config = dict(
    d_model=512,
    activation='swiglu',
    norm_place='pre',
    qk_norm=False,
    bias='none',
    tie_embeddings=False,
    init='normal',
    init_std_down=0.00145,
    seq_len=512,
    steps=11261,
)
MLP neurons of a small language model. Each row is named by its layer, matrix (gate and up: input weights) and neuron, and shows model dimensions 176-431. Each number is 128 + 32 x the weight over its row's rms, rounded and kept within 0 to 255. Numbers have three digits each. A neuron's up and down rows have the sign that makes its largest values positive.
Before each neuron's rows, "fires after" lists the tokens most often just before its 100 highest values on Wikipedia text that the model never trained on; "fires on" lists the tokens most often at its 100 highest values on Wikipedia text that the model never trained on.

fires after: " (", " \"", "-"
fires on: "'s", "s", "r", "inc", "c", "is"
L2.gate1777:099175119096135093123111108117092111155121094112173106164106111185117123099103168146104081030087080113150092069170105104161120150211124125086081127094119171119116115075094110134081129087112059095152152134150176140113149192045177121092136172193203088136106102172150136163193103142155079151181044175144165172152182125121107101128070052114149077089111124132103132154090133166105099165177198102147087113178116131166090124167158145096137073089133150136089174153096122178101118134096180187096137123118146121101151117128188120128130168122141167139134097143099130163089112116094064176162112119166099157135121138106090157121146085111155119109112086095146163131157164167108144138116132119146112125151115143079123130136152111039137150048103092091113097149061100114088163109143154
L2.up1777:133088154130075180133120102153130113072129122204130141121171124110146133144138173136118127114103122147118122127153082105150099137087185102210146163131173170128107110155127159148153130088144177148114087097165119149128145101183129158112167127109134133128174129131086107217111161096155134137082145178051160108113111100156119155124175074132061152069074139094118142100109076135186148092106101094158119074178145123150112136083137090147131020166101165171130095125069164079119099120086158188124119160145158135144117141158119085141095050111163119075124157128137145119121100089107137153045047108154138195127101087122107131071124167120128129074079118108104090170149185101121141117076074170149177080139109137111111149109148167100104072142150134096150116104075079116110095154096148

fires after: "–", "1", "2", "0", "3"
fires on: "–", "−", "ell"
L4.gate137:153197134122116070055134110116074166122126043055083135136171128083139137137159086135092142095117186112157142122117157166149133129175044102148114171185110175105090038120083105108050129128129119081153209084207129173066124141087144096063127126094127179109088214124145175150043105071122135009145068138092103134161106109148123115087143125142110181128149109123082138106087099096079165182108047113155118125099130135140156037147124127108027185124129116112113169054150098105096153126174144149133128109120137107148151126165123121161150168126105158095118167162151160160115129135137135146152107123111108173062114163109064098095106174104125111106132117142119114171097087125116106111121127109100127105100162167111102083152102165063167124122149099157144105134139094144192119167093113
L4.up137:157102097167174165101155146115110147179088067102101075113136148142177128130118091129137112140105188104185118115129151141095151056121133121156128101099149169146159079203150195142151113228183075076085105133200094150175146122123132143047107156149126148093132169102099125050109099142146153118176139124109168151088153132140095167162114103165118133107067118139093138148107161132056178128172096144164135103108112141133127141131158111156130134102120114062108146111138133115120126123125162205103089085195109130117146109110093077177034089143160188071093147140085088117117119144077157100143078125167165141096110151120122158109095158177118067120108133115201074178173160125099086141140080078161176121079111121121080171162089186139123183179179158164125158103158120173109101133117126

fires after: "200", "201", "199", "198", "202", "197"
fires on: "1", "3", "2", "5"
L2.gate1530:130142093170139142090083159176117166082069152116076118194165117140148099195152127136076096097143148134115147126100124141114136122184170065101128106149086162126175095074130137111143102142187176138159107149130103199120166136108150125120105164118148170079125156128107091153071148114139174167168140158137106133139177151161099164089110114141154111110087099072131175104101169026118126188102174135115133153106189142111175139167132144090109144071160146095146166119107088162125157136147173075140130157150163112140156125150186177184163101114188126110171163134106143077130164120127107127128083124137122146111160105085083073151097115144128083115142085094138093129121129150119098115153125171162123050168127182065135123082152112091182121159171131119158173080122067084111110119150089
L2.up1530:116124127191081186137115180155170149132078127161136104096164144166100094131178107164109103085104120181056169110094082163153188112159112070110151122123160201101161066123166100148147151098178181147145091165126118169146131130111107205084077107123155151151169105082126107151106103161133159100111130089136123130173138134113087214117148097040125111096161142102117133114155148082136072182193153158126190067137133143125153142165116133095166154125116134115095149099124141098175104165126113144131121133111120147117189155153086141110101112136123150141158118144102115106123160118135153106102142136051072134092040093123095134093076173112096121145058084111129136079100137098077078136100122095168157125179028184097150154109089091106182143105185125106154135048076127101151106088153137

fires after: " |", ":", " ", " character", " is"
fires on: " ", " known", "0", "″E", "ized"
L4.gate868:130136194120093141141105119137091162136145162096167096152129075149137154137125149183088146140106123118168098136124162075112184042194124059121104069130142144135109104131145127120083138102159121138153118128130136110165139149153122124140116107140174171132172095126086140110120143117092119151187154133109172122189156113170069153088125121139109114147144124089108114172140099037115130170124238106125069148153103156120061132152107088120141169119094127159094162095122097187091125157148093137096156122109109160087118092085112172115169069099166150130158109163196144145132123107093126102179150148095114115127100165087122139179077139084178137082122130130154114082135100077129102038111089139093206144156125079060169117044112097070153155121110152166131117130116139157143135088092170
L4.up868:124151195137168148171125116177149130091081117169117096135109178179125141127137119154128109121116161143168087141120120074130195100129106088194125154114182140111171096161105074157084156124183120168153124127117125162187130073139094105203158104098191082140134116090091140117164094187064117159144159173102135119103095112130153186186143127129136115143165148100137091173186122178150128097132186128146159102153149106081096156133141104137137141175128137132156179132090126081190120093073083118148078080147110106123190150107069222113164070129106156148099097175130125115134126111121148125120109098121097186082101113106175121071072133157095162121108063122149103098112108079112147120141075116180090107161125207175151093062153114120115157076155108125143157132118107123134173146140144

fires after: " |", "2"
fires on: " .", ",", " +"
L2.gate1983:111183113077112114159152059120103135108125059114221104155099098124166132164124160126148093063133164107154102166157099103154104124169046103161175099107116120177065069132158171131083125131096106122106135141170157108174129136171143146125078125071164097126106157071118093146060143082172089147165139127185159125116150171121079092085115118117143190162195146065092189121137139115109089148156186081188098183093151128106084169162148103152126176111140138127145154111127145137108138128058144084110144121135085163118091139101103136152106119159099161125141100209157133119116184099142136163128141118144147073111131120138117129081125170116105100151130137158126191123160146081191097102135118135072146175131091163050099143139156131040149124106114180155098030151142112106112156078082100
L2.up1983:141133132090067117100108139118112156137113145090144151140106099090117146092125125095123107079155046127055145128187175112150094106117136116135170123152202109122111114169083126159135145159100130137122146166117129121109126129133169138120186143132151144103106123121127116105098113121168167202157146142042154076122162135132163132125115103148090105098156110089103197123138074205147175156156165138103162120126163101125144166075101144158090106106149134143151180137125097080186090161101099078151156153150087116152110136136123134151115163092094182096145120151115167146107106128142200101120127131096181134183216165121064165121158114090118100159116151156154168071168203146148137133136163110160148176169150131131194086129135170112148126099121141164192107129131116145210155115179081

fires after: " in", " of", " (", " \"", " In", " "
fires on: " that", "A", " an", "r", " An"
L2.gate1474:141127091103145165142090124117121075131118154099143108124142124163090146141088112180133142106132175111122092159119166144123097149162138097095151115148122107105144118137198088071058101177128108118141104150224145137100157196075173104131163149134133088107205148149114122180119128126108085175172108121126179113110155118162092172136132185146141102109141141109116102122085108115149082155121175075098069202125114187106124082098091092145174126139151157138158146161125132144137099121131108115096127141155117150090124130166085090116068147123086119180167136119137078194102080071192125156109180162159179154167135120138119125108166138174127148135130120155123175110170134162199136098168152161152114099116089123080083108124154109146097109111112134144154142167173160124093127098117088
L2.up1474:147132086193116143145118176064174061110155113147112089139117135083132101133072119110078116102108060086149140085110125161149163116150161112173109144113115104119192190108131160110096102152086122130150067110155107102136087236088171172121128182109140156082143096149105136125082108152151173123195153163087136109134100168147087134100117169127106125108159143140152142142141075106117106098115143127153114132147145208152117123142162116189164107103073106182146168136107068166144098172113121118119181140103165148098118107157115140089097119163137136143122129106183125154248127152122108160159109107076138100146111110106168134200158161075174119188170188174134089138111113101136137112130125172164131144131103065146087131059196085122144045090092150132168188119176202149108152173092135

fires after: " |", " NY", "ain"
fires on: " —", ";", " Apps", " –"
L4.gate1100:108171153159122167112154128139049154127088128132072118115170152096161114151159113105137101126111139104095164103131050079122191100118173110111141161131111178129116104130108160142068127144134107076133117181135138112227123098066132146115162124089161184071135157118159088137116119144067168139117154175142188133090199193097077094117040090128127100151160139113087138097181154116114147114123117114158171110136220160197121132171109109144124173147091070111176138074103099155145193171122175124133174108094115088172097116116154207169130101150143179121186096135109092118117073078089156171146078077109102099155088121116145134140108163102116084147168107114123112144082114123118117133137127145085171130071077126114117101140150145117176160096155140073136078119088122165118197123068111
L4.up1100:098075091183113104121144125174136110086073140102104060086092157086131078100167124109062111128116128215107136146131138159160152124135128090070068102121077118192157160086121106094178105161127121131203110128102158171096089116149165161083102156142155152109153125127135158140132106148074176096102146155135143208139153113151098099085189137125142077128171115158110094149145058126105108209152130127168083143142081143152141161105135124139136109074150204098119142069118112111115137161123118107082095137073144067134117149150148137165138119134086194134135121163187158084159123138108165110106116134133105131125128127086139146140227173069154130125170121126118169118084143113164084136145103099164163144070122125111121183157155127141105129169121181121102089128113155109165139166185107

fires after: ")\n", "\n", "-"
fires on: "-", " ", " medal"
L4.gate1783:167129150144104138119133074145117137075116066167075111133131111146122120157108133125202070122186215105145167225142114081187120134151104151165039140112112184123105072106169167106133092157157096142094097113155143110159141139122133084109120158122151139106119152118121103139119126134111104134149045132156127106185127124141134095157093104164123126049134176102165163163164165126154132125154112088192137094159183178139089104097154164141129151132132076065142123176130103114102137141152190210108115117160113196161097104108162145155152125130099129112144093090119103076147107093079130144092018118144103124068130083148091131112086162147152122202113167175148137184097105150150133178107113154130151132112086135084096147077127122104116129044128087124182116138130128114107124146071118
L4.up1783:143136199109155096058111192130211148161111075170151180145156142192102080124111108110132139121120119123146105116125123115132100140126136088098149097154083139063158130175159159139181090176101136122160111093140101101153127129126161141184163136085096172151110121128114138129160140174097156116185095134093102166092136082160141146150169150110117091104079109141162139160123092137145144160180134145103129127100144105107153095117103137135159123109114075095128124121134171100113144076107147159090166100159084126076134137193120152171123122148117092107169123191137142164150155162085133086130163143117131091139101088114088109195139140184163111102194121111121212108155111076117116119108149118121137169159165078185125137108166132101112097143106196106126158166195075083131130151149078

fires after: "1", "2", " ", "–", "3", "0"
fires on: "–", "0", " /", " –", "1", " M"
L4.gate1091:123140065129187110121145104153117121119152093112151177175134115082166121124154118104162132154141115115123167111111114136095138131197118132170053126058054144136134133121092114125097123114108101171116110142174173134142127151112139160179139128129114184081133131110104171105117120126107140158169114145199159151139165122111072147118098118186090111094151077147019160199137112129115112097105147096107112133120126134164106144147126109127166160139150123147145121063168088062142154184091172159125167148132076139126142111089132101116107156185139168121152158122159116132081109109082111148094084161044154139129114063171157145052102090214171113129143123113141122142191137115097114052114063214111095109093184117137137135137181142145139153131131128148117097104078096105150147102080095
L4.up1091:104193083087120131128165192087128122078123153158068081165109109121140112152060124107153125123158084139109062117097130146164102106145141148102154118180154133153130123096120107081158163129072075166091116078144129159102073131116170141101121161127135103145126090090136130068084114147196167129146112148131115139125048104122119131124076226117107176127179128182176177068116163144120131071141139146117172123160121154071128150133160125191153140127137108170106130131143065169114110128092075106148115117166156122103066090178127166107103134073141176170166102092136070174154115138089113161083154127100159119168080129176119120149148135156099098116114162084141140194157090125139090122201117134097159112124044126178086126079099150098090066114121147186081130130141084124140143185140120

fires after: "0", "1", "2", "4", "5"
fires on: ";", " |", " code", "."
L4.gate1634:119123084194100126128122113114148117103109084234134123169173160131125130113086146119129083109083129067182147124116118093133173124091121167110098117144107081101110139169097072008134190196121159150129139080145109191139121124129171155124137143144138136105120107124128116111169131140128160178189151114111161099064080161104109153118127128137120125105144155123038088173111127116109113088175088151109074186123126152159140136105185084086106093139101100054130099090101129135107162110072125162112083108093075063135124060094110164139162133114109176106111070215145166097188133152056089141133128105138164181171136127131157135102113120126114161108105102095125191111142160138129125092124051170085109110140121079108088146195190122093111132125153128151143118126096120085099121158161131
L4.up1634:102099064158163096193131143118092136127138159135200120120136122129127087103146146136148153136158106168087137095141128179096118105147136125105123116103150102103096112197136126150115116118090187116102132149055095112119127153128119104128145113135159095128219123150128112106111161111109143173142133111142148136158115109138077139068105181128124092107168123141126152139136086133142096097130140145151162120122210106123161097114104100141119121092190153081178088155096156134151130112098126105134143129153084153094125126162113158149127083201107171127092161123131136090125205174157136156153131152173160107086120093216160149090105084147122144134163144150124246054127099112103140139153131088159108127110144166102107149121103118133075118198140196169063095149073144125121113150071124

fires after: "|", "199", "2", " |", "3", "200"
fires on: "\n", " (", "2", " Team", "6", "9"
L2.gate519:154128171085127103165171194180088124145152153170120152097104080112134127119107111142108101106098131171088129109184136154126130139127118083193135103171160150131158176096117209124129160104167126148132155192120088095174097119088159145106097103150156157181144093145097133149128143136105139133131073181116141143174139077124082132139115143134206095126203120076101106128149139110131140129157145146169141104099163123123085121138129139094133161142132083120143129161090080192145148115107124059161189183098125108130155076132076121157113102142110170097131140134104222068132152057091158147163067072131065112083121114160152164136146129111127107161097131164174162097139118087061106146152153117103109055113131193115077159098147097137101131141151128180097072142113170095118150101115116
L2.up519:180176128058164115091132113179114132145173118116124159085175110098157118128147170170106087131116149111134140115163106133143108117115146095096078134117105197167095095186116146091122147158163106080081161117149150137186159135071142086185107150134172167127102143123121100142175101138147139177168172113129167124134174106093113078096125120126136118117146115137108101141077167090086150081138135130160124110119162126107093176116114168146104185128156133135171142109095052171108151134139089159168171150093108120169110120148135128114165103200170126100123074038136128118095137118150123122209136064155162207089217195140124127125137119128167098179138154162129139184207092136123113152145147137089123142158143085095063079119125202152127132134139056173102169127135156143105188100142108

fires after: "201", "200", "202", "196", "197", "199"
fires on: "9", "1", "7", "2", "4", "3"
L2.gate1063:154103145178105148110065181127142135163146148080104133143148131131138138117114152155079161126094146137120157149153122096104139127132113130117066112156107208137163107095106161118100130152171088107129098145117079135157092142121154118105085152144126124141087111109042151167101140179066126121109163144126111131134167092128130131067166068138155171094124123121142138188170129119115146128213093073122115087089122152162122172094116113107176168088116137158119202153122129166091149101095117115112131127081154132171183122104085212128080093175141151163133127143140174086194132120126091128166101147096131085103127127113145127113156138107148132175115146110147147156127129078132069116130095135150124098137145135097175158062108061101184152094092144106196080154127133096114104089118103
L2.up1063:116156110136081171159112115188096118122114091130095147150149153142096106115148146126165097113123124164106138150139071093144132130158118153107097091128122223130170084103104103102183149083183130101125104160126145114162107121103097122125142087154125143179092215098075115123135078164077139150129122136139122132143112097079112163088139086121095139130120164082160155165139106124115148210139162105184126141135148158107126139046088134064113221128136176108091158172108144120101155094145131157141108065155104066133170123135094141162133092105178154147149115133124160121115094114076104109152126084111160115098132146074136100136139120101133163090102105164093131128147181062103053121092086134177123136138115148128150154104128137135171158114124158106149108155130135093166118106148147

fires after: " |", ";"
fires on: " —", " none", " –"
L2.gate1326:107127209178122138100122130157107118066096149140141131169089172166134158145131113123175124118129154131117135081082105108129125121094102150170090151105121130150138153049110141038071168139156130147137099153117153132177118125103119125142156161125167119076185139173171118089109092113115106167106107140176146171072184148155103105138140181120141084116145087144133154131151122176099172174129158068132113122120119136175124164099159127153124121161103140088142093091085149122151159085146115130058200097114177068118182153122168165087139094124138125073132078146134071146110146094092170120113140111130129143088173090214110085115148159111123083079233081132119201139144199100149126153134124183129154074133103143119092185122158146033151066128135151156181123092117184161114169095108192
L2.up1326:099126092117173120147171134130158154086129063135151112088126132098111141153080122113155105132047110144096137100090112121134128092141072131090101139113088166130126068085112069119104212089114069095130169092175094139135172120144171143129162121128120102153123146082144162197091119099132145180112172170141164071120171119092134099124074082101100128158146152100091135108143152174131093131125149077124142157138149173151187133167176128149135139074141110139129137177166114143119123116159146077124129118085180118138100136165145183145139202141170133161176160150141173096139090091099138086093117162102031120119100076120111127052149119126145128105163194170112177181144129100124086092198120180090164126108141142118111152119079173139157034118103131098185079122170114134094169194150098

fires after: " v", "M", "B", " B", " M"
fires on: ".", "or", "in", "en", "'", "ally"
L4.gate307:082121141120117180092128109171079163124168151100061097108129094113200160151178108144117113132088116140133155185107112123173136072064119136157131151099162140099114147139118095144138099158097142158182140097088143151142071108135186109078080073134123079110110127154135110093125124115139151136126183177198110138135126172133126162178149126147115088090181140119131146138140137102128093093126073118166089098140135084151116117127140126140108067146082150139110088116150122064112132078140146136085122127073157141160109150084110117064122107168234133154093145170123124114092130075177085120073094106156137153115133093141115138100121128178147152111211131149090132119134174124120134115102156085149135142130112116116115167150176128064138094131140084136137109119199140106156102164129103
L4.up307:155154055111106078132130065158155104173136116153120116162070169171133117158099140106099038171134088128123106120147094162156082128133136200154153100130147112119104115133137163058151124151143122152093122102136101143103122123117103188164177137144169103077078138112104105157124162121216070147120017151160128098117115150081141119128116083161220095098091143148142147153127194123160147105161077131169168122128164179075102113119135179118168170143150127130138115097091128151107091114125117139157091094149142092133053085088160105106120145156113145157128095107091171083125135108114114128100085143159134084104119119137171135182169086134118127189102139106117154144125196094119125168146175119121123142139086076094102090150139137080132097013062157144101139145091140176143141093187103

fires after: "\n", ",", "'\n"
fires on: " ", " but", " at", ".\n\n", " of"
L4.gate422:137188128150134096078089128166142107080110082117126089169104118102084187107140105117160153118143178065141127111090181085100148099133064144106031153134149135122131183139105116068083157155140147173146178110206129132115126133128103104107141135137143154072102167142066110124117125129162102128152168145131207084146186142082200115139087109171179102086200157139062116124138155122176133091100085135172084111102147151164127135130122144118057121124092143105140082063158116080076136141095135158160109174201161056146128165134137142143141077087113124072159088175123164163089138123098106098201134175083146122114159091154135171132150183079127119173127155152134065146074160138162124120162140094152099137131142067110083129149173063076094082125086049111119131096106110096116141112115176
L4.up422:088163134100107119141143171162187153141164123155178128159131118113138087148087160155148120140135088126112107069071108134125121151152149156070148100136100133058180104099143143107173106157161098093148174129078085178124113103173188144161159177096116122086169110109127046119130087107177070105093122060097177103116092154102152139148081081158136147130122165082132106068132089079113096125160103159198117120160103136116102189075121119134084082105101137155129142146118120148164153146111124143130130163157104110084178141133123134093057112123164125190110105172121116066193118096163142133052152132085149134166075116158097032166133166158169185109141116099169162097072158117079123106124164128150136130124117121137097143131127101212112171146107135142128104115115097101181121109106080

fires after: " |", " Did"
fires on: " .", " W", " Q", " not", " M", " place"
L2.gate483:121112075141129106138112054186094124092108090132129131190124142092181163117068123082151110146165171107151138149091108153163144099117090144097081153110146154175042091164107156115123146134148180128170114066119188091120108110102150160108093104134185104095140146060128096167134192145163108146172127114119111098122082191125098074090100079176159135136192069054138126172090135127139143100112160124177139130175186120164076160110191088187116136107138097101153157139111179100140141181128174112129136102082082142162124115067127152122180142108169162154139125148159112099089127089088140165154081113109101128113192111109059091058108120136120070201166130134091142154168139118093142151140066125103170095119137173111099181125109105075176111075099122141147105118153140144133184070137180
L2.up483:072200147110119170081192126125127142103109136147104098139185109142152102140128143140112087085148119173126140118148206085143115148160155083103162133142105106152175145145120147122123072087105176156146176187177140138094124137067128101118093187133101056187157160166077135097176090084101161094168122167120097101079141089131170070130160084075070160174143080176134145063161153121131116129149161138145112135110125191110115090163155113150109106098093128179148087119156126143087162104066112095153071142147110175121099148185091139153130117148079165123172162198172117149128139134106141092067106137116154107105127150130168139155142146092171173148106108078120117097105101115181111120150172111180139082151157088162130078140112148143087123180123173098120083213153117115191152128185145

fires after: " |", " was", " to"
fires on: " —", ".", " born"
L2.gate1781:121145086139174088126107135121119126152119072146169123157069155121122097122097119124059139185126118115209094089127097148172115159118131104149091155110160156143110123123115154138125143144081126075107160105128118090144101166155185099107156177177150157150164104165145117130075111112118107169133120137041132112128150157112136111113157136118170167125173132143110151193169116114102144110114114063118120119191102130141094086118179111150160095123136138137154125121171119205158076126147114085114147119088097128111142132058172150132127128165136124151143205185171163137184105075118103155149180188136140124128106062225100078142140159127159092155160129116106125134164117204126115135165122076185162090110159100191138093169101146148147075159110146106155145156130148109107131158141205
L2.up1781:149110132116113095098090099108169101091103146148100137123094119062112148129138132134188147125172123149099169172087142112174083115154127113095122145061143135080061172133166111092099101112136187155147123159132149193135111122066063090104118092167109195178132186172150135149126160193096085155163136159126133135098128161091130153167047089115164114139142179162142138116175088153111101150131145120071156149136166126102060083138185112132155138114133133153137127076143121076157102146110171132146146121107139128160126130172136077053162150137148108123138091114121110119141163075125047116106145114101124134165148132088136160079130146075142145154118180136093171120142146114145104117126113136140100043065082129110155087178180144121131153139090163114101095122090141086139190133195145

fires after: "\n", "'\n", ")\n", ".\n\n", "-"
fires on: " ", "W", "B"
L2.gate566:166130112114140120102129140119180106109137091143181109167148079129077151145103127158183102066109171117143136109121165075106158123228087116144107150121079133095117156123121134123123152113107116200155128137134160144056117151130129161087089094166152122101122088142118131105112168117146092116133088133162170172115128153187070116126060152163174058171169102058057141172102119129101059118119205155155057128119177194162150129149124136129094102139135133093097107114076130115122189104154129198098149175154137122145133139144156182124156127130156121145167117123125119122117156133130097144110128109110137107125141148088117111152130071107097118136117120128091117116119164045139094114101141077095141165225110134109090181169158135094129114094095136160162139130082090136067079086075120
L2.up566:131171157094191140158077159134126133133144136158183106128085159113114158147124151168121144167111141116164117160151069175127120164113132161075156108146141087112163146140123187105166080150173114106103155191166122105161121121088147091170146106141159146119092145147099040118079180084111105070174144137111112182083098078103119103140115109149108145141105084151131068150110092171194108112129099069097121174156201119060110161087151124109119139158127091138190122083167131109101101177113118111096159097149160155121161140146156120126088113068142134104132080123183110134063086089142193137114123058134158118115176103120155089084154087155149100081090093077235130120162140186137129080105112167130155102098070104139087120114125150101108099115147120112150096123153169081101101202133051

fires after: ")", " details", " place"
fires on: " |"
L2.gate436:110121134147110109127093141135143144117175134109143116160134125145101189137120150167145114165084142134142093090147167101152173126133127116121069108112166154091198116061094116112088131064180087101150126171127176129144177176177134208128160154205110146089147100150077089090159106117142106117136091141108105153112123135126133116125170114203140134056137082118141152135058106143063138113144138147172081117213114187217112187125166132104148136175069149078104146109128079130134189081164112143108113131086140130056176076110123140180193119088127186126145075122100114171037161156088115128142162169106174136167070164156117092098140092081119094065124055133102085134130116108120107120122163108090096103153085123146089123122128109058155118101122113107149150129180188107151110095135154
L2.up436:128137123126103091120087098066115103103163066113141136184117176141054099132116151128154129135123093174169071144121117126164178167094111117127103130147189155115159105062108108135111171062135082164165155134133145122082178128109112191084166113134147119159112131167104078124125143088115165119168072147104135116146100142104133107085195139226128127128115082085143125162066132073090142178118121103117079128165142112179129153099124139070096126151144143108114137141135134107155146129159134124114133100091177076129173119130151116168143161051093194155134093127075100153078140137117125106181174181115102159147112117121121086123163084108134127094125147091131118126118157076111096157136114053066096120164132117146127176148157220098194127104132093094170141176103100123159153075141199